config.yaml
activation: "quick_gelu"
norm_place: "pre"
positions: "learned"
lr_mult_o: 2.0
lr_mult_down: 2.0
decay_fraction: 0.857
batch_tokens: 32768
seq_len: 512
dataset: "wikipedia_en"
MLP neurons of a small language model. Each row is named by its layer, matrix (down: output weights) and neuron, and shows model dimensions 128-255. Each number is 500 + 40 x the weight over its row's rms, rounded and kept within 0 to 999. Numbers have three digits each.
A block is one neuron, or neurons of one layer that tend to fire together. After each block is what it responds to, as a language model described it from the Wikipedia text at the highest values.

L7.down113:425499503498560503520386494537473461543428493467460503402509516496494500532562575455481432464520559512432530408506433487494478462580580501508531463550557498558514485525547507462457596471460533493534528479499477518507524487529536500500478514501481550455542511478479426496470452440523521469529484636596517503505557489506421443462480550435524490514561506503478504510457554512531474442496
Description: Verb-ending completions. Final pieces of verbs split into subword tokens, often inflections such as -ing, -ed or -t, completing words like serv-ing, work-ing, taugh-t and oper-ated, mostly in biographical or historical narrative.

L6.down37:547501509487530449559418461583548492540427503576597520481486583501506488546557557513510522537503482547525503499501517523508498488501515463535530459488515491479523574469497515550528514474434522578555478458507479564523496506523397458508552614532486454567530449497549510489530499498472529496520456573518486493446500493495532526504518561463533510468531436496455504462439526546522397503412
L6.down172:488490502512547509494433505479488472452527578497537551505535508477481512523528473480522510501414489532484510474462493476535556466526473448484447462512497414523524473506551500459463569523538403494549554507544417546465541451482465499523513501439449474497553456492529515361529510501501413507512475493493467470491522495580499526484379604534480523503529451519468548484459528504604441520432
L6.down283:513464574507522450512466542527476481601538461473503472486484507486555487555528456522552585568475533490473501489481516575504538505455474494500425432595534435529472487428545479453468520508562524512433409573531480521408494462494539496442487523376469552513491554473519517563535523453509517516459518461551487478444435551506494476490532457467422489465514480460601509482520500476489507552535
L6.down286:493511526466480477525558540472548493444440498538439468524487517507515422456490414524564502455448441513569505444508508520480565490487478506500530472511503528497526529589501573529478578530493552431470491602474483521504537441502544489513520501481523557422457516502488483474526474449520592442529536523455502516486454491472505530539442556483457455521476438398493474517455466570482482544501
L6.down426:512453480473435487522482440509458498525564575588485523454462566475581486517477474489507537511471487528448477507522481520491506481512514512448504439451489474512530562472514515535513512525501487547574432465524547508477548580513430500511479555566446524440535528515567491396537442522457474493453451566490560522490447537487427523527515491520541487496420542457472531495556525511517434479505
L6.down660:488501415542454518517510521543557446549475498489519527460510514579453419506481462502460556460549481501446597569544490499535591485470454515498478455480388523472504493451524526505496431514502507474495508533473475505581462438561483521491480487521446527459486394506519475408488521532537505583517558534534449474486499474471471554523496475496550518506432408471461506561541536485509527551443
L6.down719:449487467506499485446489406510576505495492492485525573552455532492402461552510530520497486461469492429504481506519516461432507389511519518511477522538548441483530464461546500518504485476527429506531479443453498437515569549531419392525529501464529586508500497516533545445548529497488505516556501576500549504484524445553462521555549524544488456536475516442428542518473544555524457509451
L6.down1021:457501456522512420493437501506531426558477573535527539484505497534433479519534484496498536460444547446505519492546559474484503499486564429498531535503508499417518549519526494529531533544466502501537544466572435520512519426520473438491538485578551587510496463486501510456503495496520511442512460563491494414508481435489509407529432523468473497514459472490457546578512569471501414457456
Description: Mid-word given-name pieces. Middle or final subword pieces inside split first names, often European, e.g. Ste-ph-ane, Joh-ann-es, K-rist-y, Galile-o, mostly in lists and tables.

L7.down550:481508478501466500506446509554559476532454623468536497565597535504494432416447481519441483531517535490490465491497550489533493429521520609502546565451498507515496517489533495538558568500455562517495516494511483466488500550501460480431585459499470574484557437497389491493438552484460424571488513569537526553416514509517521568554554475469559510509467501483384527484516524473510531499442
Description: Start of personal names. First piece of a person's given name right after a role title or relation word, such as Historian T(amás), singer An(n), President Don(ald).

L6.down3:475479510524545468565555547504536519466499479559504484499553497562514523518584509532490557547475567505514600485486501552523456498519496478541520460478443454463466537505488518441506524416437553549553493474547495464558509472470443536504450550483457458460508495541444537484413545460521457472503514492462434537512533385513478528456497532458506503511563486514518489536576485542521467526419
L6.down272:456470542562485538436461490485493463504574526563431478461479515461432533481433464503539488499462516496537490448532531582508508518523380440490461482470526525450496481487508488489515517539514508590538492569437550598441531524509530468494494535489523611457484556466479473604570467493496560486502526519541416538467480523530537485544431526482536502549510504487486551489537524496560489530551
L6.down469:534563461557516561590479446464480513592496487489581498498513461485533501496502462462567457468499490500463455448461446534486528504602461553521466485514524546473486540428494492496481529481535443473528505514540520496531504455467539464561518467547514511473532490430505422540437509442422517474509490495538481480548522506491454504480441550476478442472480491530452501520504500508468485514600
L6.down569:597512512519501494477488502470518483492405501473495536498538483529544447421448474466540497444495458443436481457491429467507443475490500453446508497456546507533517480450495391531490516437485555511485522474463444503468488436556535468440436495515497464510520581491541592522451544561436504535567553529554418515529525511478506430490527475514518592531456505480433527458521519491550509517454
L6.down622:501474469452511498451443536586485531477511436483496542493489461512502525523575469458457395559586518561454433447493441580460536513487495497501587567435555485469483483491534502462485493487528539572527543525490486471502580521512480436508558504509408508503572522460534505548485414485524538525492494534510524453501447490468485536526557608436511483510515426522427466483493551452540516522543
L6.down667:494483506459496519486574501448465547460433431467514492482525558522482498593493459449499527540464491520501451482511497489522488467516553503469519545590430509545439471502552560535557499505457536483467467447569534427476505439468517526485464530457556414486477505507497514480411551455515567483471548480425529424529432517513563515484486542509501532504467558580556597498537521545552477524527
L6.down824:532507445496547518516528460514485547485525541545499516457602538441535549477497415462453566483450457449520480466548489493533481535508483485416492519522502461492528523447421453438562440465432443529488465528481526520455485560530506548455525462455537534511538493547501507411466575427515567506553518470526472481537502475437519539552378530525434541511481625518491479495415503513570474549480
L6.down913:496534596483543479486449479468464483528465528490546501486541485511510501468492479418510497554476557474517494510563439514537511494546462416518541508493530499503484437457469520446498486522498492500565465545580465478465515458465432486423514539474518499465466440466494507476527482524494483431531475448461398462422535466473515509553455516510535504552580559508532472564500521525439570475511
Description: Passive participle endings. Past-participle suffixes completing a verb split across tokens, mostly after "was/were" in passives, as in cancell-ed, hous-ed, restric-ted.

L9.down49:505553524531477507434551541549498523568505485470448480468490529527442464502491489435479456450500493464472509502491508573455507515521546517557526464525477408499540501520455496541547423456485496479468504490518552520509442487523495565417467488505488427530491474500539540302532465484474516585490527478511580521577483522499457462527568496487457470633446446561516518552514583497468427529553
L9.down146:523449458487480507497517570532540466518526477498443454453478487497497504501442549503513546498501507480453447535542503543481518589504550474585476514505487541568470456542504511443474515522474423508455472549449492479517455464519478537481525471533456448520483462464437426381473538496486533558476469486562442494476484525505452498531460557526562493569517492524478537466497540473504486513530
L9.down186:490457510510551459535405531514497499511580445502498500488511513459458486426526552563485535469435503511462531543470447503500503531620547512453580492499426442446491528451521492440492525480497507480486509507470517485481488518488513534462478591481626599499481476494517453406488492488469504573458435513474472402518512451482451486450632489517509487501527557461479444463512550478539554532563
L9.down195:493485490494503517492564474472487454514555461514501516502513509467537431518423513472507548468532444447477497509550499520472498539471457520482488528503446547469560475487483520414515530520481508521502494441516565533430511471503464492519493583528476490502503502492437536414541617508467442731495493491511543558452466572460427489441457514458531520601455406556451497498516451551475471546563
L9.down347:476442449509457491524503489487509507459473559457411506498528478509558531509464516491519584481550420449497480540458466491502573385496544516551509466492526506447485520427485527474516513548593452450466515458433463522522447492465518442588539493548493519484511459540550442512466556568536509563550473494507532547553503569471481502496513467589499509452471444431452465460442506498408478502512
L9.down445:545523486512444533479505505514551532541469495560448518474453453483434433465526444530536525444518444462471512492479487419485516473483522499512519540468534578534483465499521437533553525530499499538419485553446469553467469533506463505416511443484460512460432512585508545518494489531436461594485503502505567541529502485524513442473451489471511510477540464541532591453496528447476466467476
L9.down647:461466496426481495482484499525467485491579455431468504502452556432495587561473471478528509534569453470479484460467501575454429447524564563520431568498472484449508522571541498462533512494534577509479496465487484488547431522505466453528464495543523463501463498511549427361517546497490465525497560557494566506487471494494457507479492443511550530459530527510516428549413467511498549558464
L9.down1014:457505513485491426485523521501502502484500520460473510512531461490532482510551430509445511589502554490423499532496473508468547482564500516519469525482447513524487545557549549500475500493407572503523557575497500512541515459533425526475481452481489534471478511504458567534492520512551527480527456530491452479480449535449509442497473492512439511485415464544472439456478526556572523510551
Description: Verb endings before objects. Final pieces of verbs split into word pieces (ed, ing, es, ated) and some prepositions, where a direct object or argument follows, e.g. achiev-ing, eng-aged, pl-acing.